From a checkpoint of a small transformer trained on Wikipedia.
Architecture: LayerNorm before each block, tied embeddings.
Training: a variant of Adam for these matrices, 542M tokens, 8275 steps.
MLP neurons of a small language model. Each row is named by its layer, matrix (up: input weights) and neuron, and shows model dimensions 128-255. Each number is 128 + 32 x the weight over its row's rms, rounded and kept within 0 to 255. Numbers have three digits each.
A block is one neuron, or neurons of one layer that tend to fire together. After each block is what it responds to, as a language model described it from the Wikipedia text at the highest values.

L6.up166:134154131065116151141132167122127108051125164168145053123198170148102104189093205131111108105119142100141163187045145142165057142120169151128127139116148102106125154164128154126083162056135069113127069117174149135100150127142156099132146170093120086162193056158104129062110171108101073161061138160095097150163162094122096125132166158131134117129132116190154147094149135073093127125138
L6.up319:146139113127127138181187180159169120132073178072111129133184130137148105055060115116109155144126194180182161159145138148132127071104147112126152158168138138062114152102113178095127113159166101078086095150178142133143139113108159058080101142133127128124141126093174163128162125119110112118087135101075105145150133138093161140080164094132111070137150102129130152145105149153108073123119
L6.up328:138149134083135123108158134095146067136155176109099082042151126123165145160089139168055125134133188183098147192125122139107038092097158140150146130132112135113115129151141119138116168112193067131077127094163107154100164122111148120119143107123121076133159062119122162132129179144096143133151100117098079121157181120136137101070171087117142175064172077161080126175108148095134117125132
L6.up756:099099140142138092107147155143145146171108145113108110129148111143105106120095151101102185148122131224089119148211150201136107165128137090132105145137081120108137086195085109111081146095100127107087125076144109168124118077111195076079099067134169118139122102078132061156160122145137133098127151100092167133186170167116089139095145119173133125116125111124123157172128150064153094106101
Responds to: Infobox field labels. Starts of field labels in flattened infobox lists, e.g. Succeeded by, Service years, FIPS code, and the newline or separator before them.

L6.up134:105078086090138095197100113099125116126111118200121079149104156130137083145148079218123104134140118103150057172127104195163117128177152106151189146127131090160117116102160094108096106053125049137164124059162120134124164135139075103092073131126090133068079077155141159143132100132067110144162121185106133111194104114117076152157102102107112144179164153155158106112218165084099122108141
L6.up144:100092132075176117209155173163114145099112103101156078175102100134156088088131089216054145149125131152146029140171111185161108067159054079124181163125148116143111109105149121135106100090133077127116108081148133151156157100128080128155108116120151118071127059158128140097115083177125151177191113163069122082224139109119045098176099109051124071124119113167174124124163123097190122167111
L6.up753:107082101146117061191121121171146144130109125107143067183112125187168042132126098183098112172155195092129065147095080176171119112106135133146160180113124061145149046112186107135079105070144092141081154080145143132121180168163097112127113128141124116154118068147085145050119118124126153163171152122116147103158144117107057074120098140092132165122103110142108110093156151119110122101124
L6.up767:097090107144161120185159125151110110122110115129129090144133145130141135108130101214047151172114147127145074119177084162184119114107094109134165135114127102130135140148155140143139099107151098130118143120076145096165128120143078110144088169124208057185127106120162128092166163165109109150177119159085153077200139125126055105129182143127116138136100127148190171050160128179147077147140
Responds to: End of name fields. Fires on the last piece of a person or place name, or the delimiter right after it, in tables, infobox lists and "= Name =" titles (Enthoven |, Feldbl-um, Spectrum |).

L3.up16:123122104102135066097156197129094156128086126125130145115127134068147154104115125126155151106111164166184136172090200129145140117177177100141145081120166147140157117190106074126099092159105088113041144106104111148135087131088128111134102055075199107098144137127107133126136106095145101127131135111086168119128145169115140107138166135094089054154149132134116121165103163146135070115199
L3.up85:177096132106148116130170113132111127120180089147099139113125085140124144122121167097111195089102133099085159088149218138136142120107139173134150135145157138144088111155119145100120140160150118157108137116063154100195093140060141106146117051108085134120148118173089103124190090133121171126145127098102150119075105144112130167128140125097134174096103160055188156173197178128132112090103
L3.up97:154150127110103107133117099148102099124163150082103159137098098103137064121167114162110143117114076121168109150090161106106131104099116137121142141134152138161110126101208216145070132134155080138092188177160106127136080163089078145040075131128136123154128094187171173099176125118146196114149135077107137094101118125116160140133138214137160111085096169084171163123106139116084092160144
L3.up105:185142140126112122090112121134084143175110168096104145094075123153091102134069116129146119111154121143183153205135071139136127156148169158139191133115075055160132180116150130124093132154118132125177125141075148179120176174100105116176081073130128125142069124126134098141157163108099097114113061099139145063128161108165143112108141080055159053137094121107163111018085156143106147142211
L3.up248:156143162122127153121152157104089123156087094127126163103096141104159175110150144144097149174138182166214035134120172120182149159115093194146164140068153122132084120121137128058104126139136106134170175133116122123149104128124087125072044070133149137115124118136190156172181111134105135102091070136092157105100121131088147140165148121095115145075092099137151126127164146132151012142116
L3.up313:172107170079077076136181139137102126098161171144138113055112085051154117116144150143109112091133141151139114136109138114120108177159123115143152149120132133185111088168153134135132137170136094148168168101169124131125127236113119092127131118138150080098120113124066066143143145154144167108141135112121186103137142136073097133118212153115168104115125064183126149079119101168126136111154
L3.up359:152158066121103131145140131088146107124063127108125107125081116103190114116130126176114074122099160178193155119158143143125081085160117139126155107103180085178110189159133183116094071140123098073145194145166164146122082153122136086105081140134153126062053116149100129106175116139122147098135198121114135071122135190157165144100192102039130072157135122087113102164169160130176077135163
L3.up417:100190093160117049145144174140167091160140150177127108083123128101177094032143143155093099169158164223115152209192103131163133082090124105123140117106146148158127110157113151151110105122124108143115138038194104148099163085131105123080125163158153119108191114139136113045103086100120156080150111143087145119137162144063043127090158137091092073168147112093107153115131147139177104105148
L3.up432:160091068138093147103161141097133070146089104128078117105121096105143178115077072098147107101115094120099158147118137159142092089150171151106150135075112112149152170155119110055131112117124119138117112156118135107164158225097146125084111125067170125074121110093125105145159113163147147112104175110119159079144184164159077128057127151099129069140043122106158162144132169126128184089183
L3.up660:197115125109048103147147179163093136166121142190159191081120120129128115114118176129113169157102150163127103150110152142106121113138104153146161134106093103091078108105133137105093159141147104131111151141102119139167154105084112131132105103097151167122131148089132113133174099167118107068084091108108135088139128133062113158081200123109188137122110203136205110099162166116142106120153
L3.up703:158085117175083140099178101190085115192180159192097133092119108101161121181085119173098087163130157133150123117092163132158147149109114084134119132094130074100161115120177088138094096116183102083118142104075167141136189101128137160117069109106148114134130117133114172146165148159134118093092094135115178091134143141095090147119139202140098073081128151093136141074129149155075155112120
L3.up734:157120126198111085208156197159091136136157189087150126108056029139095048092119152171107147184132110154105147170178157128103119103124138126123155100122112105106136105155178166145072139171140113116084173135176101106114122064113148113096130134084085123124157141162165141144123096176098198106073119111102127121150105169170105111128105120151159086150139134085148162123154137119158165123120
L3.up813:162136116155111126179133166153148092096051187178086110116129125121141084162100111150146118027146158100132168180160100191096075044114121142099176133080101141148051184091149124139096150097109074127076098117176120123113123197141105111130126163072134139073069124142164145174153069124145089188125112170111063099115194149084107103080191147129125111155160100137152106133180128103128158128169
L3.up862:134129104107065119146115166113156172129117117118115193115142132180126119138131125124169180126053134116133092097123140144134166125181101126157136139116163131090110123136173115103130106184134103121136167153081111165145081129041177134098090106087126160142137153121170122146209131123100157141114157128123113139102142160099137212094137118142136124108123148099116157157163166178125068117139
L3.up984:190134110093092154145126171192151130140073133163132126039061107083189138087133152117135143097129126181125124170102144139125086107143139095155112142115130105154136167129081059053157122136103125157083130107160167116169127150115157147147097108086122131064142143124148092125108103165113119097139215113106129096143118152096150134095126092124166086191153121131153132171125144103198113025196
L3.up996:118189135095141177123154143078141131140150106127113190098190135137113110125136103072148146147057111142113152134142142122088182171181081123169170053129144124120083148081142089125100109150122151087104152140106129099193092137023186166140133125102166151157118197163143102182131115111143143110115091125096136119095115169115162207084175144145119117097131113126111166168103197109108171088187
Responds to: Word-fragment pieces, Arabic al-. Short subword pieces inside split words, strongest on the Arabic article al- in names (al-Yawar, al-Bakr), plus fragments like -al, -er, -el (vice-admiral, Ambler, elbow).

L5.up121:116070120122129072120128169140167118178169153149072119144164129118151141122116155131087117118155176153074177183099086140157034101149132118161133152149063117121104092121106132142116195139146113107083081152112185058094174125084143115118123116161112075081124129134140115108163138093092181116102127122124140149128080128144109146119145126147103125095088130188158125105110146100106093154137
Responds to: Table separator and breaks. Fires on markdown table divider rows like |---|---| under header rows, plus line breaks, sentence ends and paragraph-opening words like However.

L6.up292:171168106111112136146191129134151161160076164206104143106088165090206105136050130148089088085095141169112108184123125136143090112161168165150116075104187118157103144129103120152114102129104106129104070185112095190115142107100127127079090133158082135114121109162199143121183099146110126131109118116143140159110094116106137121112168187098141097169109127140155165123143164086133149083185
L6.up406:114116108192069148076108124162114138164102159140126135089129139156224142122095094188151134136134133143129124197088104143109112137075157058144143121083120147112116105106157177150144165125147097072121129098136141130141110101138129123100074199202124107155145141175155158133132158141080114184103074112124174132091129138164138136085128170093153154111088190118211121110113134118086171118096
L6.up520:105135169152178097137170166095125177167085160130066091089084103120147085190128162128058130097099117170141137145118104147136133140122178126136183141124150124122061140113126171095076077093114139118077104172129122178068171104111179100178101108118126105122154128121157148171132114154103072124111058197109110082101125132134137123123148119123155158146207148161107074145143154126092083158174
L6.up653:171118117109062134134124141183138119127114152109128118130111088091159055139153131173125128141111162133176141111132151129173128161124128093145119092128154109154108112110130116094073153109116045068090106125117167150133158129127069121101102155113051155157139124148178115135095128180151061124112097152119112105142124145060128140088146100070141131090167088155113105108150155074166080120132
Responds to: Word-piece suffixes; deictic openers. Mid- or end-of-word pieces, mostly -er ending nouns (arranger, trailer, scanner, merger, Doncaster), and sentence-starting This, As, or that.

L3.up33:135120188113106147138185164146142175104139142146124093117134101132143120105087094168123174101161143180159106127148116231168085056109067086159100151145131135129106100063091103111084139114127101122097144093136160097138125091137177106104092121119145114061169131107125097099163135151016140068191135176104166084172129145144075092113152114073124134140159149212124071126151158111124137132142
L3.up42:114126150115180108184161089110119126148113115117132087144164134140084098184108168184116145071163150109166137156155149172209102164107150200154159186166164120078116137107176139136065107073088118078177183114121121099075145168161120093147102133127172078114145110138159136137113166080097119147134102154116137116167117119139101073110181066058080087063135065198122171092092132137143106136167
L3.up45:183131157157080080142159164134124118070139115172178078072141135160126130099118121155127171115161172161133071107086155147179077109115096096168136095137206140091091156089104176081086182096162095058116182070115145080124146084145158089106116105094122091145173105131162109077143109149089183140121142152123139102144167182116111120140124200114050114127133146165128161127133146136126155081127
L3.up106:125092166168088068164155145180134076109136120092098098108167128153131088122120179094150160089126184134142095132120115153163113069136135129156179121135195090146108096137093200071089183104128071151132128088162088137099182162137175155134112123148120111124112088095153106109120084181116144086140126104091087129174140118139062098123107184135151127166142113153116136116169148112108155103166
L3.up205:096130180134078137131185096098231180125120110141160114107135124206115056141123115065095146153138153144164140115094131185131150061080122110130144147144144087076146103122119093143098124153159102036171086078123104158096071199109153100135111119132192113170134130130105116144079164130106198198127156138105132160159147108122124119102159172109077104095161079171107143141097125121136186096117
L3.up207:180129153144091114169120174180080114104084173191177145147125122180168076110171115167140140068146126129211055102119107124145153137126126121131120078076175123146051150161154115115129110122139084118093139114150140153144169137111119132149095164140092120120101123157160114203143119101134121122083161142118102132129139123088163127136178127136120109088151133087210143104125137107174158060141
L3.up228:103071124142167083152152183090184122107143128125062079151089116187165056158101105152188125122164155119116150146173166153129102139128128126130126128095137109094106116143149128128108181098105108105149170089198161156086147135175178118129101191140155087136171107079143181120075106126108108153094104163113120084176148114105134079089101133169081137080175093131107141105151125113156134101076
L3.up458:081129122081134129181180113082136121097138134121112114155131116128205064137087112174042123097134138194142156127158107163183048140155040111162184142102119124131113205111149104138094086129139124097083120147181152142142176130138141082156071151153170104144116103140143139125125108129103136147168146202102167085174126144134163114091161119101090125116161124165111128119116168116160108144128
L3.up469:100097116107167096192159124144081142095106112149155090110173080157156046054095105179136141108153185133093135175144146166137084101152144118134123158081154095122091139101128158097097124122127103089118119122149125130148165117146130097131113139144123082091133141121130107064138097110096115124123183096061094079157188124141081101127120098131080079138105081124106196115179145145154140097175
L3.up532:177094117054122151173151102139106154110144167172124100171177112130155131066111143136075157097143118126158169200134153191169059124121103102144126165152184111091109067090106064150129118071158117103091152147186171097170182180146134146172143123158110113078155072149131137147117160094135114171160091115073093094160150127129134105170120126118143100123202113139083191158134145081126158048107
L3.up808:105134188068138132157129116082130116068167144124111084096172078138176080163060145170056126101178147121100149166086151156127107118112109153156147127093107141109116149178098101121091126091134086090171130093179121158091175124155127153162139162154155095116082047132151164171110150130086088164120183155107115119140099107082099070129122113126047147120190077159156176185120158082180113138187
L3.up844:123121115132156137180165163122133140110132160172116099120144111148140129153132085134061114162116158087177168153191113144138132106111106104141139149084123076089117107170137105121106176124132117076099098111151140135134163100112086132137141126102135048122137124129164103099136213138063146152106114148068104077151130143143134125160132087135107104105160080157115177121082124117141119102121
L3.up848:106099173142087082137164083142111117063116165171151092091149062153149083108072109183081143091140124193096140152141108177184065143064070199132195171094140080144106082154159171155079126088176072094133119131137173161089182154135127055100129130157162094121104101151112100136147158098065144148080123138095101098170163138098112108127132134088129123078118059148123205087131146146170179112166
L3.up901:122073139160125101211183110074130135113150112113122094101178056109119119136109144176104130109146132074130163163100127184135086103141126091149176141087180112171089131107139142128046182099086109128130108087140140111111161134136096132130118139148147066127076147149110107073115142187096141125129159118114111075165138133152078116168108136140178142143078080136178169055173158086108071098165
L3.up964:159112146087107131172151090094106142092131167133079089107125131142162060092021132166063194129150161169121126169131120169145064145125090152134169159088164165113105142120137112144110100110145148090101135139160170129170170139139111140176107100151197109138135093102153073129119174132113148119149172195081132098191093123085139092080176156122102112077157123173111089098139167108115125133107
L3.up995:118088113131146139159151140091077130090123136118115066104096117087150119155146151215042105109190154136130112132140149187155080109093101113166135115100115114174105111167129133130064148031127103116135104108211130110108156103195136098126134140160114105108145037127160177067095125122122159123147134157118127089159119141128065032107125128078099121107178137168109145108124156151128048160117
Responds to: Structured-text field boundaries. Separators in infobox, table and list text: spaces before the slash after coordinates, line breaks, table pipes, heading equals signs, first words of field labels (Dialling, Part).

L6.up72:151075124117107146168110117125124170136084095121146132138108135124150067157075126165100154121118100123088091118155144126132135099077167158164124148132105079083129140205165137071167148118117106145087121101101176126168124183113073107189043169184156104166142079149153066128156139185034133147127112110091125078180102117120148114111133130134165133114155106180164130108123129122113122104155
L6.up85:154109181098128119175126138113105176121105130130140108102144113148149088111151179214092134145116113130131113151123108165156119098074104185143095152123142117109128132129127082104103178112136065118142109104112176119146112124108095112120062126183142099141082106181129086151122186165050154122171180135086109123180058135191106137199120105134110134160140098121111100086194174070135119156149
L6.up523:156129145106119095170160111113133152148099177073107147158128160119178091153091174155140100095119117118083134164093149179139092074118130127149117181110099109141133112122172155056142182131113114122127097099141188101129155134148134133086085147132107088063079123166147133137167166159123171093103161082130145105170187091102120117119101089137151100097075093148163190084128151075150136097202
L6.up798:132054112139106153133087179117156145184167091186130136087174100106115177174160141137142093141154183141105139193120119137131110107136160113176117097149122111156109059097149114074139199099096122092093069119128106171089113087112107124130104135088066104120160173170177195103113162129117096141107123184127159078138121123157105121171150134153167183093089136137139113132118160094144131098102
Responds to: Coordinate degree/minute symbols. Mainly the °, ′ and ″ symbols inside map coordinates like 46°12′44″N, often in NRHP tables; weaker on table-separator rows and sentence-opening It/There/While.

L3.up241:138108135132089103193150143112122146137151128078130095101110122137143071208066124205109087136154131107169129147131102243184090098163113114125073158110102131154151112094110045158109099089107112160126117137184159116116142089161113146122098132126158109078135074120148174126131107145045127122186150158120109102196131097113052081140147129094120133109150125165048104181185161122148064165171
L3.up315:159122115146106055183142169129153144073096111143218085155110135187132086181117113119163151146170163087158122116138087225153078085134100099147105133101125075162091133093119116091074124085103071141137112108163152044094110142163122119155127122131155150088151079145101137105119116199112104139165132214122062105144151115105051099147152113075172113169153113167070134094161144105151116111157
L3.up350:087122098128098076142133142147193099109134155147128104133158079088086073077101120134126152170126133115144133138131175139120141126164158084156154109169145055165135042151191143143102089132125058097121133118135149084143123117133181121146177114122139140178152133093143100101142133111126165133134078080106176126135137100152081122140086178124129096132100108180132170128147122116175157147130
L3.up376:136119126134064093151127130160102098064134115176091097137102114215127088104165101156155138076158145124179031119088148171206084083116099105137163116115174102115099150064126155105115161057161048097127096130150128114153144167124130098095156132134140115102107057169151131089146087162076144109163109165118067077134153122104076081146159139105153146156144119148129092107180136109112112095146
L3.up491:105100138098084121161130103152114084094079102163138070138133123197109125135159156150137117111168152123200048128113127177135103085108135115164117145110143080134112113056139137101130150072124112127033145134169156115096147138176134101140131144105147110048174067127134124082126160146089118093189103144116082078131095104144039090100140092071165130145135168233154114134147134106151091127121
L3.up493:114119150140113104207193159145120115108112113127135115111196133179085084170124137127111181195143096091149080134122130166126124119129128171118176153159161109072069168092178151107067137087109118138073155141165145131128104159156100125144132126075179064112115082129119095156135147160064101156111090107105098099157210125120081069133169149104083105113112102126134162129143118123174113069119
L3.up596:080097094154123137195114125147082157069136143111081118130105083155133112156113104232051098111162145101179077123154114163156090104151136134131162127135116067138086134089142105098061110096193091109139087137115126075147162063153160084136141136100125122153113075193129139093111129167108196159157141137121097054127126127117024094114146168098076071149108152117130189064181146151141097159089
L3.up604:126098076067124149156206151167101166074132114102132109177177098182119102130120144135128109118140109099170090152110109194128095149137161150133163169109116092146118145152178138134129123129142128100149149211166160113149171134117089118185127148086194094111155102144117122114167143125125068134149069124102107136144133115031121109159176085161133089114135128226157154133063136130148161140161
L3.up614:113124167096179121198127136128124115054092132100185133129158100174115093096126152095132150147134160108152106141126096144117082117139114147129140152147172071151124151141185152146102113135142099140137095086127096087115087113122083124151128145149129094181080076156120172171161186195134110122170162180100071124189081094129114118189132134072104129110192086115121111131183137124148129102209
L3.up656:115139111196169144205181126115145111111102122135100068180170107196145091109093091137101126157138126181154091154141104179144086121105115108120079148118103086094146087102160145162093121111161093097112097147168166148035155081137114135148142111110113064159182058120136147076169163158090117180122053175083116133171168102165095109104161176083120111110123158146087092095147139105210147146131
L3.up683:151165158144095050137156180148107142082162100116163078111176113144134094128148114153107163090158110100215064084059146174166111123124147121188095095128140102109131122122123114088116208080079055107100173114141112094159153154139088113138145166183139106105164114174149099076128109127059089107166117129110094113188139136105043091119116143117154146140171141190128132164168136122095085063077
L3.up784:110109155121112072165185165165151150113170086103159130137147138187078087183153211125110142139135145122178124123109120143114157115138175141143148147120138098067126140073122108075112138148157122079091179133096155111052119101111120127130129167080154053125063144104113154142100123109121159093159106115128079115144146140107126082217157179119116096120185149115156146144094128167131108118150
L3.up822:122122159123100083141153125196139098109110148154137091111141132190093102146136115152131174165133158098213050092136139156155144107121160101145114127160131076111083111107156145076130126107161088091132131099128170082040077094157119096162142135094130106178175075116128138095153139179072144123154053115084109123156168117129042092131154126063143130157159131163089120092163145155196095124136
L3.up892:122098119107087104137107105100124129171168081134145129119186112159111111078139166165096121145099138185133104126144167118169160170133157162163099195181176124121136122068140101092151132114118131144138143097180113135138161092106176060022069111146174110084105147103110191109150160056110179150146112097116149058132103121199071086145213167095092105112147122181138244124163133143173131089173
L3.up898:084101114160105068212110169123097146115145121132176105085073061107150111068138123195068106090151124148172104137151140197174091102158116087137164174113154096124105109075127115141106143104131100119116141081145136058142154143156045081137160199129103065139154078154113138104124118194067152138142117079091104072148137132166125092162107115062113080140131110156122109065143148162183097112099
L3.up1015:172144173134104091117155150062165100107087156113161106149183104134108076189076186116123193129120169138139187137120095163143137066130114127132146142118064162076122164125169129106124141123135103128115214066218203149083125144125078130116119139152184070139183092118109169157108179101086085127176109164154094132177124112108068155164150140128119161112180172140142103129121132081127139079076
Responds to: Field-ending delimiters. Separators that close a field, mostly table pipes after a name or value (Ulsan Hyundai |), plus semicolons, periods, and date dashes (1949 –) in lists and tables.

L5.up52:102130184116110125130197140117152143142125115141153079086155168178159081140120139126069130127135158099107111158133153175147075075052110154149183143100148154101118125125096101113137159121134113157152112090176150121121072155152141117136057124040119062127146111126119151112134141126086128108164206098110115132172114135158082130130160081148099158130115107156122126156144130094164092098120
Responds to: End-of-block punctuation. Punctuation that closes a block just before a blank line or new section, strongest on the dot in infobox website URLs (www.daverowemusic.com), also paragraph-final periods, colons before lists, and closing === of headings.

L5.up815:119097080161093096100130212177097120096113178156130138062126133069168067119074155150107142096098123146174148120154079200127129085144127158135171144117118128119039154114117133113061119130129116086113088123132136138047168138117159132124115150113152129060116115159100138142128083104122121065089149166117107088121145116154092129100147128132157084153100136168201139140158172126139144108127
Responds to: Mid-word vowel-liquid fragments. Short word-piece fragments of a vowel plus l or r inside split words (congrat-ul-ates, Fac-ul-ty, exp-el-led, bann-er), plus apostrophes before s and periods.

L3.up69:090070096085188148142107178136194136139113086134166113117153104133185146080126089113115092109124151165091089193099126161125130166135075120148133148180156170115109108093125119091145123137155127157092163102114148123177188095114126126097131124162128122086186152113108107150155132148117152068133183112112183105127126154118122132127123110158130080112089075187166124110088147117170114124170
L3.up192:176101085131121124155157167080150135143108134082097087123162154107174107172082072150114151086127113142115160166199133148097071061092132119123116156108053174124138132152132198102149143085176097143162118148157125125117103161122143149057110084206179121107132166127146130213159149081058113159116171189100120141167157134084105126119123129149087135117083079172060170103106155173113154107161
L3.up198:142134182115167112148148158137168102124149152158090080086154103100110136141082145128103114114140126092101144173093132155132128105133091112145124123145143110113111068165117113130133151107132121144129105138152183052155146151127153141119148080114173083128172121125187107143142163140098165128096102152147160125117123136098059128135144157191112132142108049166119197068116145150128104109160
L3.up288:138111170142111134132190130133172137110137140170078144152181109111137164125094127120110108134118136134084052143148147159132124090125118087118135176141149165132030102058139115130152140133144152154056152068095203167091115122138146138115091124144155094156167139070137126147130171168094123115132106143117173077158118101128147150094190113086132133131136160159158134049123133158142072126150
L3.up371:142117108113126101144078133140123109127102148139079118111111090091076139172118107151128144073143097081104142099088126166136139145088121081172103130129108155178134115085138091152147093116124115114159181071163154144123123160139120148087149147127166082099189090107101139139145183106105178155132179101149204114154179112121101111094083163178142114095087116140108137088111117093172142089119
L3.up412:169125125105191142196133095123123146141175153113087121137151121094176099121106109153112145072132128124138160123144163148118086141134112158153112152144138142137140109103103079192148109131181105148169101198122136093141133116124198134129115163187094112111148128134139118146134135102115120159151059105146136143170130117059106099180145125169039126104125047161068166128154137140140136100083
L3.up438:211110119117048120108159097139109115156106128136141119161128141135113123166100119120098131123148074067122137141060181126084137106144128190146168134158144120091123144169166110086147187119145131099119114110147143116144109221105133145133147161120172077094184104124122121163152163107099171128192145085123075116136141149079127125158105140114122151101165110123146172180107132098108133064123
L3.up449:142130106109155125166129115116148088084143152203142084173114110131147120160119075132129085140143104099140154178089089161154037115171142084133119116108103092121099144174124151123100141115111091094126119169128167068158158062138141138142108171121134110137127093099067088123102147126144212111096152170128111068133117143134079142177100154125160121139157069162143185120108154081146102104152
L3.up498:158110176108086128099147114123195107138124164121126153117149100176158023112092120120125121163088143139109123113103069140106080090150056158138123162138115154139127110087156148132112139158157117124171105128100197093103114119061162160106139128081153090165133119134122087155174135196119144104107173175095104120162162105105132149124125184169109152093078120131187118128100136080106133152138
L3.up607:133131113147205123127060112076088098116137153131107151119149110085138168123087077136127168117112087132057177104154158165113112132136099107158129123120104129125123103169160118167117152138134143134136103143066119142131065112069185122131159095137138111107165155148101080144255162124095166161090154163102214106122110140146101168126131102155124118103100075144147131098126178120119112134117
L3.up675:127056152140082096112149104094142099133143107121059092129107061142126173128104127124088126128134135159139097123087196156142109096167198126125139127116143102095104106146176135074153098119168148108154165137159139141082111142124114133100119133094128118094177120132169127147122162108110152124109179188160082087135099160148131160169153163119156104118121129132217143130064139146137089060160
L3.up689:110108174136123116110163133140165106111107151164100120098192111126107126103109170090155197083144137159145118101066124143124079136150156169148128136140131118127123193069156174097107154081089095170179089156159132118141158154124188114152142068128109109126139151172140147153148102120088143132029149116119101105130152097155103115135143172127074129146079075124196180111078141103131155090125
L3.up875:131042184103134094164170105151157115112098163155088105172167125144117152067072130095105140115112140114146149151163142161124140118103077162126088158157133117140108158139101139106151139095107141131085129104165178082114090130117205141100144098111171105115143130093158078125130123097119189096079161112128171122120128177147175143137115150130100087178100113158221130135120152187142092110155
L3.up876:142114135140149168137139124133130106142202189138114077172134119126126134161150077135125096113168099072118131186085122129090136100113141123143084113104120123129091071152130094087158146129133101117161184156116153046118126130101149187098109150128122131113221114153129146195114182053108138156174133163115186106101116131116109153210085132154145055138111115149131143100120134129179108077122
L3.up905:164128098104100133110124115184100132164128146124108121139131101066167159133164156162150138117094178126193114170117121122206176116123140110161158083159131133162110072093093123112168156145065126082118169132068161124134154075134096140078042120124118118066141135114137077153136147106125170163109134113121174136144128140102061143108175132096132119154118174128111212111115133136115085059164
L3.up987:166088175123124082155145180167118137126141089134108085131180130143145141142086142093106149142097121099048133148131191133115144136179151103132105134129084140110158095201133104029161141091150126141022161174159136084136105108103118161079120095105121093119166156106135119145135121152144158153150162115137122146163047147085083142156141137166095120149157099124099132157108154134118083048117
Responds to: Markdown table separator rows. Fires on the |---|---|---| divider line right after a table's header row, in Wikipedia lists of results, filmographies, squads and elections; weaker on header cells, pipes and scattered word starts.

L5.up1016:148120123064089118151172111179135153060120145133136052093147108156155126107122098152115128124128154104138054107121141198127069061101165059134126146146139121139149098079152111153141113129156116113093162130184150119141146123152174077122096084200109091045164064119157104090178104195098151132147088129089114048177068123059069111124180169152142145151129132147132178095181150093118131105149
Responds to: Table column separators. Pipe or slash separators in Wikipedia tables and infobox lists, mostly right after a player or team name before stat numbers (Al-Hazmi | 0, Monterrey / 14).